Weights of a small GPT-style language model, trained from scratch on English Wikipedia: no biases in attention or MLP, 6352 steps.
MLP neurons of a small language model. Each row is named by its layer, matrix (gate and up: input weights) and neuron, and shows model dimensions 170-340. Each number is 500 + 50 x the weight over its row's rms, rounded and kept within 0 to 999. Numbers have three digits each. A neuron's up and down rows have the sign that makes its largest values positive.
A block is one neuron, or neurons of one layer that tend to fire together. After each block is what it responds to, as a language model described it from the Wikipedia text at the highest values.

L5.gate142:522509507553387467512358436552538552530514541462440413500544547542509507492497470577464547526538459534520513587508508463537528448424540559523536497441507544550466481519483526562517534405512431478476486484489509467475504432501400551553488535612446455556508466524583549474451468573543527532486495511524553475503554482535515469499507548489565479471548432507526398579498480564467583559498484420429596458558523475518554467459494459485522598516497542472480519430471514403473578518514458522444432511573452506540431589479
L5.up142:513603562565420476496473514421505401505520491381438417497489463500446486506452462429480554459534465496530562413493445562484469457524477475502504552438452527464456500570493529534497446530525450516475603533425537517456558506456436484586465532496442467466464510461482462528518508536525501470447460566456449545517541471427504580549499580517487378554536481487536515451412568546512409589488537490512486504483538471531551520492418458536430527514481529526431499521619498560442500514426570455511528536515517502479547493453
L5.gate193:492515537454475500433471493579535536339529474492551455476443471476452517470484455509567494590548496462506502455605502502572498587441437504534575557429544528424431471571476475510520496490514419546479543594563483478456596488513545428503443481523441534485601457476475526477546421509548539500429467556547470487584519488524508462479571619535550582506481450521540558504519529451507505479523576514515505601528325450488511529539446425591472540524469552513495519540580532494430503540449491535565521491380467497538519567427
L5.up193:570449461523454504529590504454499488530416536467473462535497511441468530470495545393459473558513560532546408559489472566562514537561414426522464489495469489464574523510437445556494515472486399500559509442378453541540482526479439569495501503479539434469455507485539528445522420601456572466511511469435544480478572497503471493421523460546530419537489571540505475513464524448494469481449493531527425574460386494511466532586437505366566454474576494495463569467598375548491431513591545585445489467439537418539593484424
L5.gate433:469493471538456425513527457472402532566585544505507507517578451471508556491540503518462459406484477308609434513442478496421483452491546394496527515472452558448401541544501497553521495436527514493511465471504567505494533508543411547358404505411444505549487572583345521494474468415541419571622436529585598536472563529557536442523484483539500513451471454500581492473555541547480464557483464550546531474469461451449516588615525543444438585431483531557535519527515476482547603570452566472506576440567491564507585486551
L5.up433:429391471467493474460571476481526458555451469476544492482471496458430460483479479433490469482520569556483550542387436445506558446462449679524499513489531468441473453595498518527545411512466443463381445596456490546596543446457490535572529575408462569493483544391504547454602518589470514542487523609518491521465489514501407567420484431590457474521580563485453498461469566492480453489509592425444479471517490540531557456510532540491482493564497428513464420474498572555408490499488545517513445446452435537564569511444
L5.gate674:453429563472522440437474399438490493542451540526445560434564500487511477561498498464522471519433525529513517448490512443567556514393465435434418527508523523534422497447506501530468494482516481509525585524475470476430530512427469591485515512540432597468502506518585425512469494408487509541530434505484546455477496511519472532462516439561589511470513430509528542457422555536649423479494481516591512507436497570462476491453532442513481500457596512495425453523542434521473497566504406458402511461552559438437499496496
L5.up674:440513472503519498501494462476517484439531484511481430468512545535494496533510489493550404616540497485468488428486637566557504480499451413593474451467557433430514504540472543452627470374486517548451535449379546538435523397502484521452559572497502611569492528566539453612427470535480630471478527429537470505633608463573477501519539464385555495520525489506613506517413471589464433558480491488503432509479477529461491522490424475471559470453490519479439518452433544460475427492521440583394516446527506434417541522510
L5.gate700:512432552466539553448563476422505564453540618512575442506435523591445485494487466452522531494507557480523415551466493593496455537548449453394521513400557589485549460550471450545419536520512544454461494526425474521524587530497541458570515571573465513471514606411533409463559549482440488468465579600555571491474531542491499464521571371575462520367461511503440448519474475507534555471459477487526409481472431448466486400513551597485580461564489541512521513441556470533446464559347417448541530601444496517502558601534
L5.up700:462437506435582385625431502631483445529587484490543571551436499568558513474577474469601494548448515456540455443479442453541530487537406448531511487587526588485454458531605573550487504433514495477444543395562506507492572496500520525385511487483510540507459516563485523514551435464539412455545572537486493510519482526504438344533542537516504399472454593517510490528541534425479545559525534605518478579425508398581512498550530457482502509537514569494444429499498451558443579556411443458497502485553550473514581544523
L5.gate730:479464482488534482515456492451427545602614492515486437499576537544469498431582444475501577477518531519525493531565618474497519579494558467521514546512511489506450426567469490416541468502546466487479459576488464485508446427526504552522509501559457472608396566384529556594481481488518578619500400504515430430539569457475538543477542472527569382473491537523548464555493532530474405567385488520460504465505461523581543465477488483537506531409512542506386426532613569465477542521437415508510577491595502495500488567538
L5.up730:423479506549532486546566584554506474506584484518508464535523387488576413486518502526434602498465481510560488422472427513518413459508546585468543542529517500480551460508452629506565487413518595528481549485432536547411504516567468465476520548494588528478522464544535544402511578507485547420402465468500478483470484536540537546458478433493485520449585507454527470499463401547543448567508472493551508466571583546634384517447455565555496603416505546519481503517459459502477514445446416437475506553461577545485473448491
L5.gate929:401443440441586540430463564401466558511487401474447425493516492537536506469523432489418496544491455456464497468486554549589484531444475480449521541516445502450477461567410508497520432480492543493438499507583532571508521384467466490458553528462439497572490484472533510498500504511510618558453531541446481473498549505442440506528468473542501422463664486450519478490449537626488527515477463533530457501476473518513518479460513463549529469476420537518485510553469623491540551522500550546363497512517468534456523590538
L5.up929:662487455449502431440538482547449487528564525441498497491470501506425470426515458401556492496612544505674460438473489541382568442491432520467445528441495513392423497562524572583553466479490476469501528446543504546512493508522572502439494495534526598467526593438535570426505440485431471553496440544563577500575467460521515570542487486506584523437456527560496435590528503516539428526499526432612511527463407432397498483615555589523588437543472551525622530479414419492456504493551537493566556492552495496420512469489
L5.gate978:553500475507542473533468464379482456541481391431531521481483448524380578496519557480519527572497496505527608554504502406448555452536375610426431451521486472437481522510478493520619531500520386502518532566509490566509457449518508509470567566614403499552537508501543502624458504603495498470451471437563479475556510576505560494489455431509554523492440521541487516442498526604589462491466593450615511600484506520499661547508543566475406421550445515457594418495492450505528508512410554523527556494500530555514471498487
L5.up978:512538466537402463509390567413459542541578471416509436643511616587392479516497447481497487468501530508537540390465485509625461515496520512456553575439508550373535508530574512528468483475506523517472485488516550498484504448544480560469500586500547494561417538479431456508505458451484538596617457480446423535484549442559490546523492496504513537436502483508545464489500493572532381498452460488480469416502509581380516509410536542466537521490451539589493472492526497505505467546531470518501539489489460446492492418466
Digits inside numbers. Second or later digit tokens of multi-digit numbers, mostly in tables and lists, e.g. 1-3-2, the 1 of 11 June, CR 25.

L2.gate29:512526510544485517513524499536447527402520410476444502463470581462517436488614495456499377491573504530493510483434432446543625552476476441485456493494449531504499432609464549463490523576572559448608481547572507506553621505417419510456548435503544533435574604514501458461535553558501404528412577406588446540530553316487513518440571468485466523448452549512585578551528453485504447626506514509586472449526499516506511599408516485631427542547511462553500468538574487527506498555522436378540490493531469432516574554510
L2.up29:501475544499547421504578522509408548495553455516482490535496535575504409549539523550560500596565531488439522561494531588483479465495492442498446471403500533464383500517548511520497505425527544487468518429588509517412499526403442513413431488527550552514485476428417535504476494512536494443503537504565456558514405504520485481500642450504427575466522474433473592501540512350421570505532452470490565497576512465474502547513475507446542555553517547458455501500512473522466572536451459504360492560532472523431528490633
L2.gate107:611497507474482535494455461550480538494606454500454465543479503458541464557498419433549560405499456490486504472501462524488479552414440591589516546354551452463466457553550488436633443552548553449496522625432498570512601431470513591498549473585434538535486551424530469589532458543586530531447612532461474532494550428392457466422478531426475547457402423462579512503399504412528426500546575487551471544491434568502441461521452442445498496568426451520486478557411581557504526520472613489547659565460487425519481489456
L2.up107:567454388537474463525457557513453534503444528416477438435540467474604515590535496504538548569523465523518513475497481478518431496493533500439415424458462531511534442615426571597478551534491427556585525475590535470414501458656582613466465553487523548497512540488477519468492513488433395427551611485395483482554538472539554542505530487462485583446475452437479479498458564435507495557490416521508496526542441488451551416598525601444484495524436511508408487527544440502438484457543557465487432503460577532456342470471
L2.gate543:490442494494516434536417506443442561524478496470442418574514431454522551541532427515549475473493462582478506511430435453463508506403433561505547454540520436449472430603480528496383426542549429509567546452556475519513476499552474554491465545524530556508454541477461508532446472513451450407468595446549527463575543518539470511475403545505496460401438554480445538591434509459516484504482476509529481626518449479435580464468501480485550501554465557605456499507488477457456547508481565453422529481444446418452471497541
L2.up543:520484566462569493569530456496466455651526459504397592472548471468540393567396413538494459486471478479559623354502464540491487474413463427588460466506460422451527532540404470489473478486505511438416426597438497485521510551454488441436460488531452563498552492473531425428507435525521490514450586475467450516524517462539461517471503496468500566433492511497508557480493439441482463563596555525437431534550506595477562487481451506516532482485519532480490487588538494514413585515491602531483533572463563540508450461506
L2.gate569:496402482548511459555415527483491533452466503511543449533565479450512489516537437523522607486544559515582585438546473452464503459484546577507443562535454439410476506522557458567516431499450584459459503506463560530496401486458549455482507563490493512546486456527544399532451508501489409530375508610466489467555404524505504457421476488438553447489456501439515523456409447480447552583450513523494468452447482502457507453429514495538463544481480532542558441501521500435498486545508553446485562494521452564482453484506
L2.up569:514532463476516455563473474603479386471479549501487491535414532508473498519452536494422459374483480437450437474447581469481445510481494548520459524521453533368511505494476418545543464566454408509558416507451454438488506527470497498483484475489439542485505507478423531497515418455522505517494506608415478463534511432502472521408423504470554561549590509403459611501534495652505482424535422509425412526473598529501495461427551455436475538556508479464372519423427471533560431476525486511475484477476428480504555466523
L2.gate761:599501485432556522525526569463441594522455456469576439442617509454497459515597380506499514547519441495467526481440463495508481513397486445584468521490429488402497576598448439608544454533563461541486549507514430540485491461457533578462458454478470450544528597483555449528573423422476462584414477518541522476508530471453429526442566488444521539380577465411477576571484553474521476582569532439512453517480396511448504497463474515487515472629486558578483447525496534445482490506484494487447568513503551475469485485480
L2.up761:506495554500477535549433523442454497563471584462457539501484510460581555512559432510519494530556582594516547428557481510544431485363519549441519445471504395492491473556493529397564454511513602514460455500463500503534498411447537505507532433546521629407522532518506415536418434506474387451475558534393484506499496467482502449472569412438507412487515610411461436494439524523444544424537582441546558510536505469571511459490580393403535533445423472539480464460499450464520571449542540549429522566529481489501436438501
L2.gate934:509527462505504587467434538444486499466472502477389506461563590625498511393511471455499575451535511638543580572515458523527474548460456392525465489525426454382558551554455457429468453428511509527591588514479445532481528513610495610407532465511435460509544528529482491473545531516458403530545495488591438526537543556418531469451416485502491498487490482448496510509588513464473545565419447514538422497434546435457559520560523512417484529547501461570482444423543427483575541558508492509544537461480521427417521501459
L2.up934:474568579515551435437554528445472533505488450458624552531480527506462488458452457463563548589548463589552557575542473560488488474458521496601513445534433508538458521524456466581555510423514488449574553529567550504445541455485503587490579476462527509503465544573502589477508561497491450434550500455563524542498495463497437477516511565486547444515549522453523489621428570460543534524474439569570524493524435515518488494531518451533470477515501552571524491472494504559482510616514422563424425490555539464467439416458
L2.gate1019:529594554473493522555523533456494503520447458564534492461535571484401572485546467479478474427484508517540452446448461530539545543500453388569508484378446430470488606591495536539474477527446545468539401480526413557548502503585484591484481460572519483413524553523463481395543407556449490514427472561533479570557517494422421458536522581465521507409529503473535530517407416440591469478507473450535496543512528590525569435465515460514480457535470510546561591527480595562531631403548527432479563487460439472490544420508
L2.up1019:411471454490534500495522561432451550560456497490459492559521522506491465567511458405495549576457510501511498421586543475474450473451456485390455499461466517398480543507424529434452510469497436497503426617521523422471493531452562519514556365556530607545619509533527497465555488507475420491488484464524502515604459503433451552492557503440501502506517544507487511558417446530396609529493430500443412388508533550544505562491463539556434561481580505476506572448526443472562498456483488453515509461525492535431461455544
L2.gate1064:501505508461536461599526524466508544525451439487441495466469562486518528536486458473531490434498526560578496461448536509500532478415548476519474530459472490457513493601540541525477473567511570410486500551473434512578571526440575522442474442509592582505544587415537461363472381482484436540382502547519458489511452474489550537538536376450565454432539456541438487502443516577473537548508511480463471520521561517566563455530455473463493606543451497590567523515595494495523515562539586442499534516441403531484503454478
L2.up1064:529456448510451445538622527477470525558456510510511515499518464463513623515610499534523510465497450516610574539504423520520489452464506446444546437465470492430466465478567549522591446575601578412473544498491361546535631550459504515407497479510507511514494501395559362517527467458398508495501451483516504531409516440472507472558509501428485509485570496481489432527514554456554385474525489504472481486556419466492541496484483570468487440510628548468427479506477333516535500549462527484470539538556504497355531460582
Second digit after 1. Digit tokens (mostly 0–4) directly following a leading 1, forming numbers like 12, 11, 10 in tables, dates, scores and ordinals.

L7.gate239:597588489539528505482443537370341515567509542447450516530455419567510446543458462485503507504451503428456530543444546590483517506449457503500570621527500475558456506672482445469516510512517600409438467552487520555456453405491476522484460537434466494545440547593556460511482529507503458422547524484521489508574567492548464513486528456491467423481571429441486462404565490578531587438552476551460576512476510520521473544540481516499540521417452622499582523504529489474381488544452581517533426488518463445528458497508
L7.up239:453515491414597465543373503511569498532490417533495472579497467535613432447472497485449467433491537591481501522520505521497606433558477567498492541449536563519400529505501418477429458524458550507461420530505578530555505519573468400483534504527489505445454470520492476519467529538461474465574456568525513590487445548542481564545517536448455533620550505451489461522468379553475581552617523516428528519569394527496401407566564592471481453455550531454534503500512479524504536463502465537554470493422536492387500444515
Mid-number digits, list separators. Non-initial digits inside multi-digit numbers (dates, ISBNs, statistics, route numbers), plus commas or and between listed job titles.

L2.gate24:506588571527427521490602438487493508411483429515461532530511410473554570480471443482620487491464505403509527485489643551510546489512493527497505517551505407388450579497530508521419396489478541527562415488520452433557528450438490533543528531435419477439458502483474512505545518467492531471549510494524411420463564505484498509575527538510544438451544440492531407452571551525414520456475442495593476534515403479508450480528538456482451562464405532519561446463574547495455493550490593560524490476448408521496497563478
L2.up24:480569532537475475508549543645485500548491487517472530508513493540537487551537503402444475544496502369466534525470507580504476494466508452576490540570503474451466554507528465464578433542503484462562546502364468426585492514490505443537572513593520503395485452542538544627464517464427497550414478491516516479471483524467483522507468560434487554533473517481583539450630501571594418445487460418554408454576478599593463529459422476532511603544553480480550422476460463556474477540493534526484498484531443403383531561570
L2.gate36:524441398522456480414482446518465617491429566511511504475549504480519448594527477394482530510519485558579599451584505487524589516426437529546425541493444460515532559545546560566416510520458518420497476492527518571540419451594537632438531504528473454538515519581546413479464450510516564469477502513554420487560432506515506519489455542537453543487479572439543505539424506503440589621502457538486525523444519527552518449535486518486624493483534495502472554406363464410509585497511461568436539523502522568464575459477
L2.up36:548431552534454521527624555572490495509550494498446534532512508473586478487476514508466537460569435510436553542384472597470420488456458480449464476486572543480505556484516507473551571482545517490558499489514466544563470554526483546414481411480666582483509507524490521448657474504470474506509542486537445423427528552462551496640509470499515476542381450464463535552503528498490542471529475597579489472579461544355430437459489453509531504406565519483489512430484580523551526583492524534465443436462602483400547563468
L2.gate232:400474448424570486591548542525542439421536519460528482570460566548572580444446446526574452513568612502542520517430577548506516557548555546484520446506463427569570529538555463561385476555491417517579539451487562525468494456590458573487531537517515541570521537525466407507451454436542521524480563402514481521479515469445475532520506479439500505488504468546515495590460551421462459502502460535541491471562535477564515441516514428452523514511522599510453529569472655506538535548547449436543636500570501492493510528510
L2.up232:475381517521423422456557506460525498460479462535597440534519469519480556624432400484528511517536508560529503515459564529566471508474452485525524484514598470493575556596492522451439455494509484460511547538585479493510513535557494541438501570512418468444571487509522481511432432481518484415496518424569473500463502456445503380497510532501549493423604434470534492551593392483547432442540473528557463543525568477430526552551616503533485405475496462544424442536479517535409573516590508545472497519461465466509493552540
L2.gate717:467522557480552429440517496583487510510571493509525441524583559397425474460521399449540561513497423571493489450507521546490423537529425514544477550597535460503513529589481448506498382471534453545534537564559419473554542516545524512462485552486557475482503611513527514561480474498544553474536550520564436475504570570387520540508484543625589437491556531511501519602529437556309497484458376559434556502540527466446459404499572626470518466528520484571399512475451506384520468506547463501394460522524553511461507501450
L2.up717:492500473475460531523488504425452535532455533475541501545498496488498558494477464566492469507477560665530533548451442429531493464556471489529404352485515489591610515530548545575525504423529527483518480470495487522573494523425565531447434483530548449421574540459525552494420487473476456515501476400534420477551552494487507455556512512500536554519418535525553500451389502557453505543447453580470578494525529565472513411474597449486461500451500512517490450440496590473510528538479574498490475513509508527405474438449
L2.gate771:575533558539503461526433395505447451465566436483501429476480539462514500565561477512458487483561507499536421559471517576416483495530506542511459479460631522558564375503501526520418520534530429422527474603442534493569496486549507496532547389571402528530588552514477440453564546469387460488410500505529508465508531469380605521552487584565514525442554534472498484545454532457482544522453533487506556450454525404543554512505533501556436505485531480470439545400551540509493444564369480454504405551535441543498508502550
L2.up771:487454510509549473538407530491467500553452537458445459437552572534482462407470525592552603618461509586624505595615552481593458408452496512523411541441540463507474470510453541475482549451537524454436455500504500586466540545529422499450451485532545532564498480514507541536483451508522471427549509485541323556525474490479602489587500456504456475616456485493493548471468465529453523487480485563454499591474441510435498448519511454475612493459493482428479490395502496562485454545462515571467435535561504514534510529569
L2.gate983:459564541457517536396487398525451576490523434417447505519447482469494491496576429540594477497549479554499519440498487486508448530517503580505523517464524520550577442574502515605444507478513444487487543476509500371546485540538531458498506506609612450455514480528484481464437488435559480509520529444540481519484536613517479492432448537511418552507575403498475443561533550470537523431601447542526474456498466441502397486570570582439517538560503570506506470581452581560500544428445544514445547473590483450542644467446
L2.up983:476510591505466444483475501468504457464471391428353477560481507512519508574499367499547471493514518444496566551453464494451506541540508566521470468457500534438532555615434442478468526516495458492495445464477466450598443473532487587530494562536481482560544554536486489436574446532536433529529554486537565475472470513549551547464517436470618585456565475490458534482448491473574443487499458463457497629449465579502608451477527522577442477508479470549488503482443548512491541485564580479531550560510565517430482546439
L2.gate1063:566479423521547461466535413440551548523435429474455515451542573481484535511635445480395506517609518483530522467488454554486504527518511483560579574513518565517581434556496510563465436489526494597555549448508484473551502474521530498519496569504521440494562566546567537508456542516459574545443436441578476492458558481477523505402482485430508491523461456540512501561484530485510481528548519438434511531486440437450499502470488554490446547512512475539492473600498514514591439441445481514557531603441580390530490491499
L2.up1063:502499428498433541445549454411467475447519485463537466438489424439449436538600542501521458472539502586516411477447490576482525457462495438394464508404473455501493496514471509475491445482513516427483494582587509541561555516550485501447552537551553479455450516471542575529513437408548441438491401565547505474502460537516403506549550458611592448604487405453477377486568507499525439513527634568458447469507476547502534533469519506478519547457593543505433475510523485436414457509474496497594589501567506426383602426491
L2.gate1186:533535464521445466493566433555498585508541430528459464505509584520404578571495433455540515497533601468518475579483553513530442481468431546544539395535483519422507503553515421560481452564570467464441419468555512433502594538521540402478528557591564466505499477516451469516410565480503444468569502537578501412432516511456451629532378494480456371479450538561573549589513388589487504474514500508525517491494503475582485502515567539537547447479535570492391552517466480429461579557478527449497499565510604539398590467460
L2.up1186:570573501572531512501413495446466501475482594488599494528566494506535582541526512462439502474522615419490452553501474529517472525592563473461511473522538446335556395533532514489546522501476568604519494546599542569513511396437474520613379521479568573507462489467490541536500420534430524514656485567489398526475503496468486542511501504425521544524487527507517469526470457492522526438478482477412518479508545468515523514513454364485509577521540562504486524518522574445424516573565470490481514522487511518515590507480
Connectives and section markers. Fires on "of" after nouns like number, cover, part, bulk, on "as" after described, and on "==" opening Wikipedia section headings.

L5.gate370:541423506429529577513509499487500479492503506515568497539496481473496636484453486542563512373513442586485480543468482468613439496496455436418394543472526542560596556565525477519502503439567519494532456435538494480624418494505522551537465552532559561528466457495473542502529495427447467534497476566494383437546486485466413511551576448486519464508511375512406481582536508460556452440460583556429542516517498391494602451587532480515498482610515476511491551461563495536453489571474464538554478532448486474558521479466
L5.up370:515653480477492357500510470490491475499514486544539505556461583484524495511488471549477386420437538467541550497508511499481542522473420550418447491507453508478540496528481435454436615548471467528487405387501692516511475422466528618542587497468530412581545535514478489451559559582530431520547476491396528582458391503522476531502453494469568568570467372445402524508544520439459464548553479626458489437540509509529471470461499477509518514434463477513498434418540570473536507502561508450577493490473500492511476498554
L5.gate406:502448579519521490528534480478510464432526491492518454527467481537458453547481475574481454473467503441394468489497538475537508502530463505420485544483548460434506561511496577401502483498440517456566488478519450570409516464416501539494466523508451494602553570487474496548552529530543395499416478557468424476549526426486632522443613348541553479467528513583554475505585557475475492498440506469420460437535457486542510462464560399520494587532409494493494462428519594500473475493456527489574558490592432467466480522550
L5.up406:458543538447527511522485478487603531486533470530594543574486531543477401505563517481443484538529478526435455545614492575405447474466574580513527517488517520554473463410413440464537588516505450577532442445508518559527467422505507484571570435495450495514498475458505577575521610506542558479448517534363517456444569517456449501468499438502432403566525501558526438532535516521537425510481550560474516376534506548435555496481573489518449620528471505504440475495473531538590553473432409551431446574486511514420464441589
L5.gate593:522508436472453555591541530499484466447450566504454471579454465469509528667433506576512575445471579548501513547441474472513542529520470585503471519486545532457580443505457416496493448433546405508587491430467454474546503503552514567479469545462479485470529550490456567573562573494548575502591494440498545394514440494502475520607531558541527501440465480492437451469530613472536528544426459577519430463535461508476464491583504443545466468528566484495548517547510478456518464468480454476528518460517540490601513495506
L5.up593:526501491564417529545532536553605500452495463446566481550521433528550462583550432503498502546521445462580580494454441412531517538452549472496535469521491484474487546549451466472533481437539483482505561516597513561447488534431489483537519476577464515426478433584569485556518490462516494569478602458489411583446457484546557442524426496515470536546555511540379546482510560575516529470524535564575451555500630348525434475420477431491485553540483518496512533425438491480503523563476588426515537416420474509499508494504
L5.gate901:501474500447439533445468490438570594501450484529540479528407483462499538470464424568469540556570527555467534524531492577570491554467508519462481508507432417482468486532478518482529480541532493412460485517489488589560500460394525522475500493574516443492426523539465526596462409554452449517531480512455475479475489456505573530456478494443494513516491502554458429513472465508510524488529462435545434419499493569516450422602464455485456581530490596562552521502469549472528600543427461486500492478518458495473465487492
L5.up901:477449534473492466493381467524511534520442520439465505509533503508483557474473528448562477499457659559522434488562502495557468476587529471567524489457424383528575560524465479494457566528535485392533551554520439567632354484516464450512458465522547465492459571546441457440541448570520408543529537384493497473517494491459499476497578541497471532450526541535500489492580624501578391471534460521508485413544472432612416558554490530507497489566517562473572506468435450505452516469503494544463370506529474503450521487599
L5.gate1087:607611579543577513553414426517504541434511462468450417395544562556501536496469467462524522509420597517449419527472459454502455518463430432417565508410480454479478450528505523523508382557508483544460525463552477500479527419470477475503484490479421456520438506507589446630467580464481511403448426492582548461467509451431591518533489422468494365448534430454410463516469461478519475537397513462499555531485492417451498496521536426529526486490554493556542462499509402511498527555506470321542530479524586419509497506442
L5.up1087:475452513604490428461414595446499465551518506509536440567466568452512456531524466478440522582463424467521448497484584477552465537475502534428467518452515440577435544489458483469455568475568458566507529555456479570446460506514494504591510467473498530429550492569429439502513467492501532552454453460519499527438472474514515509555596479535510530490480532525521563451463512569503487512467499462513537376517559555513524508489416465489580467500465520530459440510464531428524493466494520518470549555503426543456573510476
L5.gate1272:518431472540455573560535463510496570494497536595520523544470423554456431503488536497539528549467486501480481545551549521581453470564476464520512540509512428538584509504356480502528423532531530414517518489611528531452462478509447444450535507476500484572473491467456466573501622445471461530481466424494479490607554513426502456462503584463532500491544538521424538522536538491475459410582443418506469451517556516558627455521469489409523360540462428532395532498442510442543493574522522491442526577448537603546551525462
L5.up1272:483464551522455488541611522378521481434539445456503563527571476503483506519560489518548433449479483483471554566402560523533429535514514484395533549594550362545512434458434446575597490561518413515533513569533465509425435501522490506484458535563472476620536455589415536503475587539450481448490492514530488463517501472526429590465619386551440488529434543460524431499505458484442541489520534560513492536558542540462505525497513559453501455515513461476592509411497443450445531517537443464473466455577442537584521525557
L5.gate1313:455505452589430444489440531498461524507491497483581503538558533414475516565462478520550510517524476463502456433395519493538437491500408523470504519423372472529565476530461463575483503433565480390465535521473482576404581430493473469535524486543485471520490527570438559504542593442491526544503401491539428456481495548433577628525458512521507503484568477557486470462562591513399527586568487459442472536460401507451463547534504443457507492588510453527505491495547557446460557551501463482511480608460505444535546556529
L5.up1313:422453475521431544506462566464556479530468470442539466600460412364524509389531473498476530453583437549543398484448433442478429493512621524529465519561544523477563532461494498474477493544526528556530563462494560554542437380553476449522570478449516580468462348514510564576463562522427493482494504462465424478454433526529496506508525495460540435576445487464340416497550587466477460569490501515488503491435486575442533539458541402485522479524504572523529519494466539500514593573443555583510439427488533500549567474550
L5.gate1341:468468483435443517476520517460481500420570455449467538499518456446437525498546440487552578500410437495569620469528434436514363496467403506439491452432535478456461554507466499467525603471522454393463566442573442451482548550498459449476480449433554551514481539554577459497465506441529549540574374491542525473531462573487580450458435510567427518516476530492560460598598484523585536377567565448555510453383464439501574499420457527440539468618553414506516559596472496480483587531497396471564510541549495457537508593444
L5.up1341:522455454458553563464465556525541474444459439362548506530471539437570453440418527619539555457535470545499541535346515551539398557562531499531555455425512482589454455482526529579524453437541533513476480472524426462542505507590466415550473437523546461489455445478520512568613569557391395527554456518515507448477422613508467528549548431476526462512355458515434462498499560465437539504451555489508420479515535526469483554515510549423510440527523469456513495525533474512501470452475563537509505550415432482458441489518
Section heading markers. Opening == or === marks at the start of a line that begin wiki section headings, as in ==Plot==, ===Club===, or == Population ==; weaker on quote marks and prime symbols.

L7.gate928:513532497516527455489525401473515546500417591584499462430558473563522474597505521444571491521492533585506471518482515481527496504488508502479530583510443551482526599463450499426498428503470473411472542519528536562405488326426474453622469581545549505466491520497532441467510508433433404491567380445498565468514559471480522520424562600500450424445477470442549431603469561527564516508475494471444470505437546468449500539523510483540472548439495533605528435580510467441442498522433526573426529568468437493549478518441
L7.up928:491569580475505446503517525595495535521502531443450465459449520493424507529447461421484559541549567440474509556413477533464539500472518491508531575611535519526423470512509458468446409557505546496506415517438477485464544520400544465580547562477512395510562454513560572433597486494389541420508448526597442465490602504513497442586510543415486528462496559484534492450563554458457474526465640508523525534528535528470380477554447478440526525396454446539536605574495596505554609556434556564535556464464489513501578540449
Of in fixed noun phrases. The word of linking a head noun to its complement in set phrases and titles, such as place of residence, coat of arms, Chief of Staff, Bank of America.